From a checkpoint of a small transformer trained on Wikipedia.
Size: width 512, 4 heads of 128, MLP 1344 SwiGLU, vocabulary 8192.
Architecture: RMSNorm before each block, no biases in attention or MLP, tied embeddings, capped logits.
Training: a variant of Muon for these matrices, 311M tokens, 9498 steps.
MLP neurons of a small language model. Each row is named by its layer, matrix (gate and up: input weights; down: output weights) and neuron, and shows model dimensions 0-255. Each number is 128 + 32 x the weight over its row's rms, rounded and kept within 0 to 255. Numbers have three digits each. A neuron's up and down rows have the sign that makes its largest values positive.
After each neuron's rows, "fires on" lists the tokens most often at its 100 highest values on Wikipedia text that the model never trained on. A number after a token or word is its count.

L5.gate289:155145115104128195139155189112103193135165149135123129159153133109119179169146106188085180093142108098108112135117144167102119141182120080142081147104124077066162165110209154124129137113155139120110133150145095137120130100170112098094165125079147104138123178098080120131091121149096116070145177099120134132216164085121160131151078108131127139138052064176129127125133116087043122146180148080122129111080114160075146102106168157137140127089144153158095163133056078126102093094161165124159136140148136198096082109097130112144158088106105168173115093145076165116190071115111133131130172134122093125109075142098165111094143169115148110145065198126166156054114195107074130170091177209153179108112106091159106073114110172118104089089142135148151105159116196167152083128176135
L5.up289:159209129113140096095139124138170122085177128156078121174196142150124165126133145171103141128114129138144160113160142149170186181118162104078137126091148129129146202116120137144108156115081070126031171174138126059046131103168117115110145194175183116113117173144077097140179113122134137162086130143124106105146190118162094107077103089164091103121098136096093121182109148113147133132126117123148129111159103165132081189183129132108108135097121099193127134158061122142032089162130129114128134124146117070116131162186120073219116170083129169112114121149133175138185109150103129125122127125140148145125148144102142137148163183133199146110061189120143117064074176117108174110138127159179166126173187128149136117085094135074130135147158154104132120141113157114080072091164097
L5.down289:132140163103135151123116126139104149143124119108162132141110137193160158160123144194149146087118180089100157066139100169134179059110130163243125160142190088117117103133128097177151131122113142119085074129135123112117088152163114134189094137105163141108139124108216159139117179103174128106230097165170161092103116154106197102147133128171086153114135128130144142120134156068152086143101136111077102124041112152154125121134091132074087088133133137132104199136177163103109072074131129114103133217141185114159116141118149123143114130095133143127090142083159124172158116164081123203152151055147192181087143178134094172104143120103144136125063109083184169090107169108130141138116198138142103119160120122185144172082159112138097153151159171111107112152120193104057178119160160
fires on: " I" 25, " o" 16, " Ja" 15, "O" 8, "U" 6

L5.gate311:099124125075133182104137166092112096092120132161100135160081082109181161199113085117128117096105157134099105113116129133129109113115095132112183134157161136123075103149129122109128071117165094146107091105152138128154127201127106157127105135129121142104085071102136133142108108112131096097202159098132124128103205157111101175138143076151149157158123085190147161157125133108176121147120063167120102159085127173160123111132147115157062142130127157174090158047076109124175171180046093153079101056101112083187187117168111133121144165134096145136146136114123197132131132149132149130124164084193146170112128145128146164094165098095121108147176128159155156165088082115095144148120131165072121096120157147110118125102101146093128078109070129178183175177132226119076138191091148
L5.up311:062161130092131123078095116096163148085123115153139072166150105117115124173104085210161070113104110175093139129132149115103135115151146138169037084097068117141141127114141157106147068123066109111105175131076145105147112148167134152115140101181118124122125173131163166102168140124201117102078152124181152157129122128145125118155051119144132106144085126155177170191076127172174142139093146119102094140116158129131116147117184152042107086127110160155066175157126186119135086180134089138135125074144088101082106168072163091159096150143103118116135122164121158155107176133146123103157166142176115123128160150160135138159092123115051040149130115129109118107095155110160201167156098095080059102139170139132192110152183159121075156099206146136082188115143168113071133142142069
L5.down311:181141131082184141157133150093102101157167092153166150160120116163115106142166129212162138106150151128112123137069115144106158166073100146153104102098103179149197107140117119159162107143102129074101156111133116122109060153153172066121155143137136137073097155104087110065113165107112153147146135106137192146108093124166114153125105115109124101076207089135149133143099132132068150143110137154139127087106101151109157119081153136106109125140111093141133138128199089151153121118092131117121120189150122163078137110112146080040102123120122153113093119183170141109133133107166173138105099102105159154099109153127161108122123162141108068124138124151136130108076114119138074137096123120153148101105104145048139085072111156059113164064075050107171110076092157099159154128098109
fires on: "." 29, "|" 21, ":" 16, "," 7, "&" 6, " &" 5

L5.gate438:106146156102140104152178207085101137049111123096157148148126124137124118128140164106097142161156078151118160143082090133159148165127098118074195129080167089083153143126154123130111176139102099134141198185129167142133184142080144055134133123162179126099117129030129111119117113111163138147202112097133145106135061149139123150112109167106113132181186163087114083175065155128107129193158106165185115137102147136164121128149105119123134056094157193089099106138088086145154156147098125115082117127136142082140087144142131215119115137131082126104129151111127103109122028101140102122034129148081107079090123123145142138078137143101103139123112128138181117178156132206132080142174177101138070096108146106088147097141099134169135099097092148119225101144123128051102137163135141
L5.up438:188128121093113163168105165192075083096204107081153163110156122044133041139139164121135133135129154129116143162108153125113144118088070142099139132136127101160099130131142128165130196113106156101105155156121161207118110187144090069114186115107139172099137110123177083094112133169138127099106105156073131116169097110097162125126095108110135121144113117095135080104095120138159077129137133152151131110100091148110121075135083120105135115208197156113140155150156160073108111108114121143138141075076189157129101078145138149146116132139116131062099168149173094162163146134135110110154138094076105112121162126148109132047140191096128152162132094149119113161116117183145172075075134059143117087127116136161114172121191143098075091075133163100087099126100124135199123113126112
L5.down438:098107095151084140139092112089116133155139163111156119107105114174115171112149181155137115110181121126124092170133118097092130105174141155193122149184135113102141086147116170041155101139183139102175115095132113069189122123157162123168107141121082138118146174171153128105156111169118137100074113120123095145123100112145098133109149077134133140067091161128101139147186071104165144107127086136140143159146128159106138145090173116183164166144129070113132139103113127145138138085111091118144155122085097156136081122126128118166152086094165134121140137091140114191124156119143117134144177131133186151151090120135125144177137087114164082102094148120133156074091163104105118184067083113114178135146088130130151101122170098157128124161103128157106127160100143127150089124125159
fires on: " in" 33, " (" 17, " |" 14, ")" 9, " =" 8, "=" 7

L5.gate200:133121125175157156140124105085150122145139130150155119137107153094167104152131117100112153120095144140188139121146193145122125152148138090146169136191170123172103144130121066171129113188124154168176084145082090116148162189129076102081121131054103121139143173087129124092113173091136146068091093122117139119152111124136096112166108116089094087134146091141100153108080173145125098208155085093166051121088128165100160138158139164149113137074077162151144053046119091154127157156060139181194114096168141160121176130137153116114138107089164080075177150130114154085119178174164164144122118123157110126153146188126030193151138091116125080097107135147077155192105063119169122165094152105161131135162143098129245114146192160091146115131117139137116085110131092117163113070113128
L5.up200:137105058060126105184168102138108150140112167084134180104107135141101152134118092135126045126211172134170118153109137134097161124199162165172100136189115107157114100090121173234095143090181136154095177137148147117165199114134149102152151174107166113109118175095185105137141089069133173046109074139123140190128153106120097068150172125110102176181118174094145111138081118171124074119130143114128117150113163119118122119141091189111167108148117123145111067146141169174063148150067069096120149147105137139116148158136175062113135076117139142106190145079137165168123162141114127115164123090207168155132108105143146080127084112136104143144150176097176111100096108113136117144142130095164158160120148090171122099071098131105119155123104128113102119115153145150104115145152135
L5.down200:128109120087182094083215125126176077101136111093143072049122035103113114105147095097179114154073085154131118124142141157150144084123147119104087161137132112154096156163152071149071116140115114152161101120135232132079113124112127058105162166066119114071137104105131125074145087152163108122141169081170124135105157139142097169097194142083101108168135105091124150204132177124119141189098160133119132172107102140123166173143122116150068137138183114110092118087166118084106146095128169118109138158143132130101113134116116120091127168054160099087121102087201087129143237081161149149089139139157129140177100065158122149129060109117130114117104090157086145119174121129127078118151115131189128165055138144198156142115120132137107092141117154137142135118107147149148099090149139
fires on: " (" 51, "-" 33, "/" 6

L5.gate1172:112131119113082133124165125153143136086074103099186185142080142146136145105165160119114149153128096155110095150124162105107189120170148158132139160142045131071093134023167139131164126139169140082120064113069108152156126066097083081108103158154123175116163120085095098137121149130158128104125181113106142099050144148088141115138100102154112132096122118140118169118157152112080111112129125090168136162120172149095107175152129148162098111170185160105092114134132164064106114137187096135107160124124140159098121180078159134137197168115094160154142153137099115172091041134113177143100131173198185117134176061083142094174108136133110078097084081089145122153169177088162110218162164067120122144136139092092125158148164155146173127068105185144159110104180153124133160183123133
L5.up1172:175180168070144135147162187147102149107128103097138096116123140175149149075192132200111150128098096141120183108111113135101154105160169141106113205195078190090161127125147156181127178086053049096132126148080152084176122085100127117172113063110141165093143150112217090151154162125138056112150126164158143215130108132120121102096106107109087129101169150067100132164167143178140155153138118070119111065146153088148093146082159099164139121140118129143159144162104060104127155136110111186112122151143138082093145155153129107154114120107188128179134121130167124200104135104154162085121084135211109124095182095156121104129106134106122130089081156172103104171113162129082082125137153115117169119096149142126124087165138152161185120084075104152220121160095169092126139149137117
L5.down1172:170104122107184146115140219167117147147133111129040132146074115088116112094082163079148114063142076130120099134178185062138069125205130108081128228210104078132158136088133141123163154114123152096183165091146107174136166060147064128134078182154177150121162110100145122137084133086149133123063140149124127090156152108119153092108119152128177118145124135116165131141157091088117098093141113124100079071114130182141158165159139159097046090166145142115134084121128146147114060180094121152093155135191154153123120174123176092107147128138104156080132159176201123094108126208113120089091145130126129099115133139131164143082090170151168086123127176112105121148121145177161093121175118140127116120099089126130166142102175070097119190093188148158148085105109151162103195143185102
fires on: "," 58, " and" 20, " or" 13, "." 6

L5.gate949:152149154146113091127187105085138116173171103143090133168107112134127116148168148160135166110096181098157156173082126125169138156094116136107132140099124156070152177188106130112113100151082106154125138135114123128150111061132100126095118111147105121136116198053122146144123098127123191139105089119120079126135090087136130120108192110090129161176139190171131108183091111130154107172050165091122123110082103143190143127112124093145154103145154138118133163159173125081195162172120057189092129146147153149033119091136080080074147086131131126164175127091114105157095118148124160162078079073051205071150097126127090196120152096145164083180104161134111135182100157157138131078178135133122171145122060165132146159114122151166206131181115141168129178112144197133106122192172164
L5.up949:187132079106178109051057132091114108127155155132144099136122126147153141152110111175103164193156104136146065116130096119099151126155109097112156090073105165139166082133106110144208177136099133144073115130059149148100105177179051137149118155112125186137138103109114159171106207093109137113088145123109092061133126156148130156137151113155139071135070202173143064149130080131168134098112141108130111140096126134120134095148138151120134107159194062130093100178128090139099152104068107119154143117102113103119114074179160114164111155120173159156138104152135102132095116198137158137110149184099095134134112143122095115122142139133083170173074165133121082180068111163136132099086134112155091121129132087169105174105085069093174105052174153104076155112091098128158144120145145
L5.down949:142141156133097108102139134130099138144086142171128061076119088172136126122145122169154122068041135153155119080168103094132140104199090167115128162129086131158098149176158135068072147144104154164122088136113130089109163098168201156140130101173108146173075098095155098127120137126100169161137162103137101122071159133141140092103145124184128136149142116157169178135146121183115108073143127138140170175165105118180138145043173134106070108178095173176162153089168085104150101121063145127116150125131122196103065164155120161174131112135150174134179159156099129122114123130085096126171144149095160095109086140088177181102125158087160110111070103170127127142170151065153160106148137165148152121106145137173107145104132165180152180169127100154129099123107084115112136108082128
fires on: " \"" 36, "\n" 22, "-" 10, "\"" 9

L5.gate579:131103074109069135149146173128089053161100134135160146139106119110098140072147102194120119150144169180134127141120132149105115141141112154118095114119103138158213094101097141144105205151179145140160121073116141138087065132103184116107115130191130063136120129102111145129134104096136134103063159163126094106130165124082118157145141135141166055056101113076090104076119178124121163132196120105129122059166151123150080093134136134147150140098143134180122159137161100126176141097118095148180100131165120120124120136123145136145172150164130104132107087165214051165122095175189129109160130091102068123176125165152138120127166132113106088139070168114109198083169146115083170081141143145127123198126132100154151197071131066163155122118104143147110102123115176151148136141157098
L5.up579:152131099119089127151123156129090087176149076097090089141129138151081150182090119106170146168117173071118110143164084133106164104109120113106127093191102137158107026130148074137125127128134055136071131197179123133099085146135158130100179165117145103050107159142096072088170122103121106127102151114132145136120081128134168146149141112113117169089063124093019179117151112098120145101144071091194099143102116091097076124102115090085132130138144143103186153083103163104109189078156122097135082074115081140148150137061152090138100087153169197076148124151139141158087168097129154120148169099122082116102150179143153135138151153169099125075122062089104169074119091125122103091099092110124112148132093174143169134128123118134144145099120109064130117116162130095141173150142122
L5.down579:131101158150101090137173112072160124125089133165130109148168100131132080088107160112066168110138086135158107097087127098091129147104106145164178185128107144179176154099137079107103118107135089105108107092134143108138124179142130166163137122156074098058146177120159090194132123092141128123094173097133147139118136064104141070139118105128145154152167135137116114087167179176136068200096137144130110136143118094195094096090147130193137079125186106097178105203127110109191216095097078169144098190166145081096190105131085132188122126126171121107137110100122098134043098135109150171137126089166114122095084106194118117106090125074105150128108115108168137050127143152137144115154100138131169113122176079091097056122047166098164113109202120210180147170150122126118135135167123
fires on: "=" 24, " a" 11, " cl" 10, " an" 8, " gra" 5, " ri" 5

L5.gate402:152103152121153129127131100162129142134193121095109132111202128107167158085114100112075126129128130105146135169131126098103148120100134105099194179071201127136139126174125079095185149141126062145146179104078114135115129129148156097103159127089092120132113098065033206161091189114127169133116144178214060122150157102173136158119132113137095121111142128110130185100153158090132085097142163091198153096126079156124133143133144141116170129120127128093105138103091144100072078096084155132132098137104109087101041129172152153156088182115112170123067165121114125129083146131165150104142143094162169104079114079105192120154155103067178091087090098088107112081102108207125143158114157180113129179104174173127117136090146121156130109147111120128161133140120110124118083112204138
L5.up402:169123120095148134141102062140196133105131201100117132141138171175176109164190138196150089135155206100159132149156145114097165103101100156165152142122135133145119161135138120171101113128090124141165155089053125115214204134118090101144138168070133104073205088143157161120199136144122152115103121126135124133115094131130131160115164057062101130135110155103100113127149157144105142107131143145137101116125133137150100101081154136146205097127126071156172193141064186100124099143131080169178083140153129139153085126148094135127164090141176108153116112090133110018113159112113121159138139111144128097156184118078107124139144113122181103129212104142119054186126105104109122112094079125126101096123133150152153118096093105151158100111137160163127111124121092089107103119102147
L5.down402:094101102120143112129140090152049152145110101160144126169082100133220192100068133106137123117118096153166115144107124097092087179091147171118156095157177155085145162171074130150152129110148052125182123190133124210130117098139108123101162124131164104153078125086154141171146119174093178205155111105148102188162101128065134140126180155122109079136125126211150121116095066071158132141135162108126114102104154094119126145138089118122108133120160107110205124146109073193136050135081112119142083200149104070096111062127141220118093137120117193161129191113116127196113123150117125103118194058137124104094174116083115146157111187059062179152134109090102161140107143138142158099127108148136139134126148115120092142135142148153173106056080123131079112119136083133127184103112109
fires on: "." 42, "ca" 9, "unt" 8, " Port" 5, " Lake" 4, " Mount" 4

L5.gate1234:155089116145143142085163092125103149171111108153178187124086163124118141142106125132118117147117116149110152188114141157153176115084154144101131143078140074110110155167121118196165117095171136137102133169176100094108146118107125143127102141118112132116161083145137168110094147096119098194132155158183168156140137127148086060173077185175113158201116169114145047147098162119099150147118117175180099108160108135136122146156135152133107060141168133156131091135141137062101121101138174159156130117167154212146088078184135130093111176105190084124131128095139119111173160108111119183151153077097157163153139139118127085098164108115118070064121160073135137173111143099117105194144141097112064051119133145150150077088088130138182143136122156142123111132151148109117125113065162
L5.up1234:151176153184153151158107101089108140139128183112176104195171182085085150068127134134187105112100154133115161109120140135079098127153151139160158126112141066121106077110125120158149084132146133136156072156179131140125139120136131063138146138131136140118150139102126068158133160165104194059117073154062164134150132089121169102121155118101133166190086158193132107077131116134135189181127126156127120144102094161081116113158161167134181130165108158181129186130103112124126130092106135158101111132165139160086181175094136150104155167096086125133116084083104075126139143158087141142100148177206174163148122124114136106084142124135112173110044134147167150082056144151156134128134151145133160113106079084139100151123112127195088147124158234134175148164162154178083167147154117
L5.down1234:132087142172130137105087055166107164180153112116142186105124150085146131177183163158153071150096120172194154109159181131161148083143112145150121111091159091144120160093165103132117096164123117130137168118153102171096107187095163082142134106120125133148089070129125146103121162107113151175122112119136103089154107172105168111109101155146160090174115153087169125103077194093142116114116138125132107204076110109155079165096166177093148108155081157071121107108129125072155096098152119170182131098136149155097090141162095191061073132077083105100075070148085121118146162129124129155123155107118108123144182131161122149152117186063126098087096129091113169135153071116112094123080088165174076126130111084082120144161112136116113097106154129117125144137175122160116079109076097
fires on: "s" 35, " Is" 7, "'" 5, " of" 5, " |" 5, "ll" 4

L5.gate433:137131092148136141142079141099146113111141067114178106128162127103161126084080117131082113132175137123139116189140138166094156107112090129161092128091118118154113115111132151124204174158104163214155122098117123145088077162161167051189173140151131136104141147120199128082107122133118060121151155077185136120168170114129097136150125124109116108114134121148142171132117118185115152172125146186148109110133190106175144111130085171194123118146156130151113117137167096130094124133157163168159101120124161161163130102117177141179149097121144175146083163092173065131177145097164144084162116123135134097151181150178115155153092123218139167055079171095183158185099130143096160070134108178077087111139183096128155185138159199144154065144087190117095132104117122126169145143172137
L5.up433:108155114162168127101125052095204091127185128144180151130154162062130152105112114148110083132127104093173082154123151158130160167121123121150130153151112186115126192076152106104113154117107070150168146115146177114129078120135156121152122157095128095096138095084167126153098107096133084113174064113167111127105086135072135090140212177096120147136121106148098179181101122131118135181085145128107087133177139125132062123152098137152148149164107156089114149124109140133164163161038063099068125094129153099074163148139123108138093189151140179120118140134184116143137152160148095156149114160108121115142131142123103139115053193099109106152146148157212098078130141097159151062134160129106100161150149100164146143112144138170081109083083152134157099105099131092180128162127112
L5.down433:136092136119144076104110138171130146093137200063197136138149146154068180124123149130131096132182121106153139156124090099094098119112101148149121159165112153189112122103145155101107110150172052204207119108088100132162180173139177129104104124108168125111054121105136104117100106157155135115115118147060120147127093123150111112123088121147195131170144089133139164210195069142165120108109173120150154088084171147130140163100145145098097159162173131147169197155063134140117118164165081145131190151052117164172127126126144135066142085158145176090127155099059098157163178093120111169175141179157138145118126101182100078128153120116106151154140134137126109125077121099171110133126152126113120120149067128123131094146150159157132107079077164142080115148160170138127079119104083
fires on: "|" 32, " |" 23, " (" 10, "-" 8, "\n" 8, ":" 7

L5.gate1089:102130040158118176170149077117164124063105073118106062138131146108191106140166152125109120097075098093010105159100110100139129138076077161193132139155121135120100138165124187157136127124112138085132073141185135174127174117125124045114093095102123134085118115105084135138104048160137117120124106143070123075125092080133124098082115078070175070141133112193138137151109114088132068141126143115148133116089131110121152098112175104134171153132089089123077089155169199058130117094139110136084101091164142078105150098146069134164128168176170094134124114042172113108156094129162073120124073139129174162088174134101093063101111168098104147154144139147084153113121151092155070154167104126171055153108076197077160163105079144115134120128098128139194097128123098166101128129060057
L5.up1089:067134107136131152119108098139163132100156183168180155124177129098134134140110148129117182134070170192167123091181097157097124086122092122142158118104066108158173140110128128150083184057069134149098102121152105159125121184156143093125086129168158141091113125103101056117095147109089152113089148151093116093122106088197158122166196114185209131071121150171123101085096085125120165139098094147131154155162128127134118083156122157151103158171078168088138140131132080144132125151098124175156032122097145108145110121132114041074122110100130109188185081100084095160166088118141129160099125137146107109150180103082101149171139108090135144136100162124135129146075186126169138121162169184168079096114140098090186086125057091110112175085072077155177100149178165104100112132171150
L5.down1089:068122140126191127150114066077164157165170123134067173105130075133173096137137109135173129128133174152123162108096097120132124105123099111117188136106066111188142156092096165128116165111160099127058106129171098122169152118136181051156159173120132115102089084156126151128106119129127148086100156075172141124176136101123140119093154114078143193121134164139137043123132075113181174127173104152135128165154110209143124117172110157095130154096131119106184147145130118085079123205100115081113082078090088078140117130145169128165154134109138133145144087149078111083123159138099139136158100168151121134172170161152118099136150089077110212160163123190127166137148183151153117182098102166100093072105138113124119137190121089099086123109118109157116135176175163111114128113132152
fires on: " life" 16, " school" 14, " family" 10, " School" 5, " love" 5

L5.gate155:137171173123162178131134085160109083139100153105140132167103172134138124062116101154151174195163176131112100087127173098117153168185124107108132153090102104129102127129146137093178193185121088100176130096135151116120102049124135150158081158039219182175104127135079135117142137096151070202115162106118118148187120111198205117118188110116079112114143156140121077192122098115145128173121136228094115118077113182133197061111128129148109101082142086110117128139107100069074090149185119121142190155100156146185078140112113137109121109173118100118129074167197133114137131080086118104144099182167151112131082128186113144125119102110135113123122090134147153152040147111127065123138125140124118138142116142090091129106080144092197158155104135088084167164121118153090151127175126
L5.up155:118148121147212199152141092079090151091129145177132088153120095167139115103158132152147186076149116127083098128109091153117150078156184133079144137176108161117201154096178133108165097205109141117179153165109113161143164102124153124130123138117162119181107144140115138102112126145113192126115099150144162154181156147069083109063115132151092095168058069110121134117125089155171140166136085149079111096107173115138176150132110180175149109103134139111128144151137151110134130093165078135086100135154167117118163075106151101111137112172133138106095155176085110170084141169114110061130103140155182112134038130080105111141133097086116101188155102107121155164081148149100114153096136197225087128121134148128166067099140122120118133081072159199049136165094107083085115160118142
L5.down155:149142151114115116104115115152114120151110198105141145120181105156180149148123149164109173138085176106095159130175126115162170120184150083109146157142156152127085133110116091142127092179107145145152126104156049070174091109113213085119042104121119136190099154140118159186098152168105176039158085140121153152125127109109053171053132162135171145121146155085153133186115148167076078155100152092177119107121084131130118108073157083110122118131158156182131156129138159147097103165114172089098103129129152100100132108151142143073124185166164165176120130101132092187146133097146123134123141079123182155107109111135143148094084117153166131109119101138156136123131099110100114098170195139111128144108094131059103160105123162109131088110181146184122102156101122130160127144136130
fires on: " \"" 25, "s" 11, "\"" 8, "es" 7, "e" 7

L5.gate629:132139186101147062139081115120147077066094159127083170105119125127155084141157166184131153134089116058152082118098085098119138084085109152195136123118139136115154179091110148122120155153125041112079193149080144126087148168166199078171088134124203148216150154121140105134129111110145122187093144177098083116189123124200148161106089140078108126081135170134130111137108127117155128107129110093088164149122130123081213052168097134112122170156157106144126116161124124078064171122119126157167142154106126096118168160174101193116100130136093145166119168123124158146150093143089100162146088125094121081170141159120113174146180129131130136116201150124076195165160112082056155149092093151146117186115137153167128089088118139123115167077116116157166118179158126133155095133081093
L5.up629:155077120112178170095165145147123117146150146116060120082123136107199136069119116114125165167119190149152123080096245134163147138085133103129137153076066090088119113119106105144165140129122106066128140126110141134153109186112194128069074147088137105143061141124135146122133187162157107166149044123145170147186170135150093120082122116068201087090069189130099130121084110198127063134126083123096178142167205121115211118091201120106134157088175131167128116123102103100114136122155159139149096089110163179117079145120088104116135103125075131160152190092165110102135105139097126088126116123074105100218170141114174125137116050112107201177112158164126061086122101166133093157132141100142100111120115139091110128125136158119110152105105143150069086169137139112085179176102152
L5.down629:153142101099122164093159117098135137157119113164127140080146077185122077069125144103105168094192135117077106151134116087119119163111081125168106101163155136102176134137143133131132080155092131085079071129181048088219118056140145090130155065160112088145159180132180095159159152094160104115136188114182100121115058159157147121151061126116136181165134119138151104143082120166117157107178171113124172115136090118147063174092121188112127136123150068142169088107117177149152201085123100134107134115137151161164166118054080141112162099193139154092075078122062137110097173099079112101121137140115126148099085134108154122158208071121142160105137140204151095141101105140171119130141091149100164169124149128148172184163085125140099108142126128141125107145137095172132117073102138
fires on: "de" 17, " School" 11, " Institute" 9, " school" 8, " building" 6, " Church" 4

L5.gate368:167133140156174143101136190105104086157160092116096176115131087138113086154079133154182173102098098127132107113152168156110091133151126176121097088124158091141120099151117057117117205104106100185193102092136127112158167111145102130136162082063096152180120124099089136137141142186092172169029080130112120116045158163210153119146110118154103107131159117089133140143128091183092095142124156179187124107110118158127188101139113144139099122121129096137097121139158095127125114124176082167111149136116096189134172076113133106110081123137165164124060137140131117125133101114146134141096131144116082040173107183108092188121162160193115147095116091177132128100075164093129113181100169148119090070133130227187097064150095205160137139145114099149124143149148093115084110072146114
L5.up368:133125124098057189180128080126133154119147099172116172146087084177197118122119101186166143144158171144142146120112146079119138100092093041163145106115122048134163146140096139124073151143086151139158146125230161134086124088139162150114132171142104112144147176175145140097107140110156096094166096131110150143158127158183117101125173088159136185118098140166117224081164133115183117164160165135104095184110047150081098117102094102091155123121177131170158139125100137100120120102151121198104134182133118115140138093133158121134095121122128086139141088177152129146181165124175159146130158133163118104124091153142116120127106116124076168123136130138085167135116108083093191115083167136095155083071145125139135162109076150144070208109143152091150155144168179125102092140107119
L5.down368:157102149119126111148105099188121109163066141133093134152228123083133097118154139111099092120108107099079170067178145130120165098110128050142161144118124090100142137105106115122057099172174094168090091197170142109135097128078113126157124159076181166144038091149101144106110125085145117147115172137079103134110125124157155137087164122104106142092162174093172129108115164063141146072116189082099165124143162101146131131197175126082124123098095131122112152130161119103138129126117092160127145174184173153104096122081161126090116125150095109110125109119124172124131084126136165133128104139126065062126150160160174143119105103208129172094093120170121156163192157175177121169154144112104070159105121133133221109071110182131179141157172128094165139176129119089123090081082127
fires on: "s" 28, "'" 25, " his" 10, " Her" 5, " His" 5, " her" 5

L5.gate364:071159107122163146127125082136098137139112105120196113161120132150162111169053160122124150127148163167173108172032143089125124163148093173133119127161145104156112188097139105110104064127107151133107156108105092106125158165097167136136143101152109151121211146072125096151046112122136144142152117064118128145108203164171122167133111118141150093113078148081094135165099184093202125128148066151085165167103166144125071164056140126077104146190107148131139106119122117130102147061137153140150154105130105088145100118123136064104104144120114125137090061137092112151132203108151127143129119102139150210090139184100085161128167165161115153177101113136151100126084139115114167152147112195115134137122226106129093127078101099128214118148123092093126137086152137175154084168149147
L5.up364:119114122150116140157082140148096129177149107121128063171131129174151055162153102110171156102154121112107104150147094098120123152128113169105126070175154125151120107150151122134053133122144112105148141137087118103119173154143187141118123111139152116153175090088119102111123134114090186102174150111176130162098147129182157163102052119155115158126067142151103186164151156120127124086151147153155122150116199172191104140089163126112099163098152121161095143120152176138136107105109127076154145110191089133083076125103083094112115141105158153138063084108163140154195125138095111130088106125179116184067075195135082128098134167152111134138093150155106059088046146101146079154144090120131105112152122171139101077134114126133100109126155085113128175105166125111123157142146161
L5.down364:182140209160150121082072111150121121122166097173082153147118177120150136122166146136125145107112133188133108056165150129094113184174172125111114112102128117128120045100112094148165097138099153129218144176158141123091091159101081155145094172142139168111096180083091122156177130166091131169134216085176144206164170081130166082105104190095153089124119150114135104175145143092100137132102160133127118115170188121150115176060170098140179159172111112130132110135135168128140124135070079088141138138115125140118068158145157145116112096153078087153110169079192166143119194114070145129132141151074109096120152113112088129141183122109125154194169168091127174130108139170130116114123141112116122197157164147153096136100138113094094058050147101137153120182142115114066161152113119
fires on: "." 67, " William" 5

L5.gate461:051162140077123159185170190111090166181087129128082168119140104180123100106170195136139122112126172127071117170129131068043176138100090119083107151143143185130159096115121142136097091150118143160142142171126125079172187100100174128075109142159133176146173068123170123180115150173138084126127087092096138121168155120123151121137096129117071143140117111148141124054106093107110112117139149157113118154074153124094181136133101131114116144127176127142052091139131115163126159088097078163148130156166135134155140094122177082091129158076142122177134106120157118086141106129077109121104067125128059118113093134146109182117167108163113126107131176076145195169091143151125065125123116040145145133148047066156133132148126075157215104142128172137160127086182113099146152141112104
L5.up461:124155109178110125086095159188100160124135159103041113121138092136067115139105157088119105141113158089177087162139238124108167144114105122125164097086113126149124139116120142128142153085127065159099110089136131081153185163163099104146181122148213127143167130118048090171127163149083137097172164109140104134134107145138128153173074137118132119168170127133122090071095152129096171136105111149106090156117132149117141092172174096139202117138207128118181148161138134143115120138116161132124141132140068124107130145117047104148109088128149113118161156157090142166166113152081115140143106124137103088138135120170095175048173111116111117088134139126129118174153180143215104118113181127093151120180093120110136127131114134185108091079134099098133080069096106134136078138154148
L5.down461:116170137184137078195137113174162083147144153138111099112132162139152126142100086139160142133150114159156130165129195202121089136137180155124128099116126153174099129140116092076065141114188066185160121142165089174163118121084193117164126118107136113158122123118135181074133119169191083134108198092136133181117100170144122149146176116118131114111088100101129111163102101111096120148134084130125107131094137124194165168129093134129173151143145158102218113111120167136120175036164053162196138102152170135202131125143055067126149085080131116169110160220151177123114167125161124114143120157173207087106081119146153164088130075123056142139089165133075128116177138122150178142118087138096164105127163128121102096106187125168117130157137148144144148124101157167072112105111067
fires on: " un" 35, " |" 10, "=" 8, " Un" 5, " =" 5, "1" 4

L5.gate597:108148106106149159103097066103175163105115084102171154073137139088132111139115100122097139120160151096122077108148172161130148123180171123116137116214141131162145128098135103101144175096129127098132103146098184133132070178092113117204121107099118101136110117118131123130116129096110077094149109152106105135141100146160107191147095159115198109129133130122120165072159172100006130165081110157172154086126139157099114117137170141110150094120131146121156133167119128138157179144084114113200114143112125120082152145166138096186101149117105129134072103070162127156099070150119161130152114180180169100138182103156153151109097123131125086068117127065169107101107155071107117138133201142130194136149101146128131103117133107101155165050166183145122096110103131086110087131212147
L5.up597:100123133125141186142076112121092185127119137157125151139121139121219137136093131200152140115141132107204116139112074152088149159163096082141181137139190097134133167131148232182142167124191108096116136106128140114161129103111211114158130076148170113139139139141129138159178130105108106085089099115147092190157152157139101078104148119155113103165106119148167165136123164129113149162095123092182086111191185188137087176093111169144119146122135133130072164092128174157136144135100117116137104153087148136136075133132120094145133162136060189107182113136149139130141183137188133129148104150203133173134175123203145098104120152102153193119176114141094119145089150141152109190163130113110158138120136090136100152115147147152118141110160135162111141113110110126148156124158162
L5.down597:117142158138155099107082140082160145114155122140146122132113082134141201104180133091133107075086084170089071076184076091135101143125132182117140167149107124089137055132113129133157079165107108080120178120186183173112135141102147124107112145103087138110135153107145137137099142126180096139122179132064132171115160139122128148167132125135121150119101131139135105242117112153122100134110151086135109121099045139155157080094194191129114109113176124130107148149111125164113146179086125171105079103150062132129137122131137145121134191144138138057139103169163158095119200126194108181113153121170091121137110115127122068143131143161134114142121170103146146133112099175187138070166100142095111012151146133103125151173057076125159127112117096154065016144204140134125111133143115
fires on: " or" 46, "." 20, " to" 16, ":" 8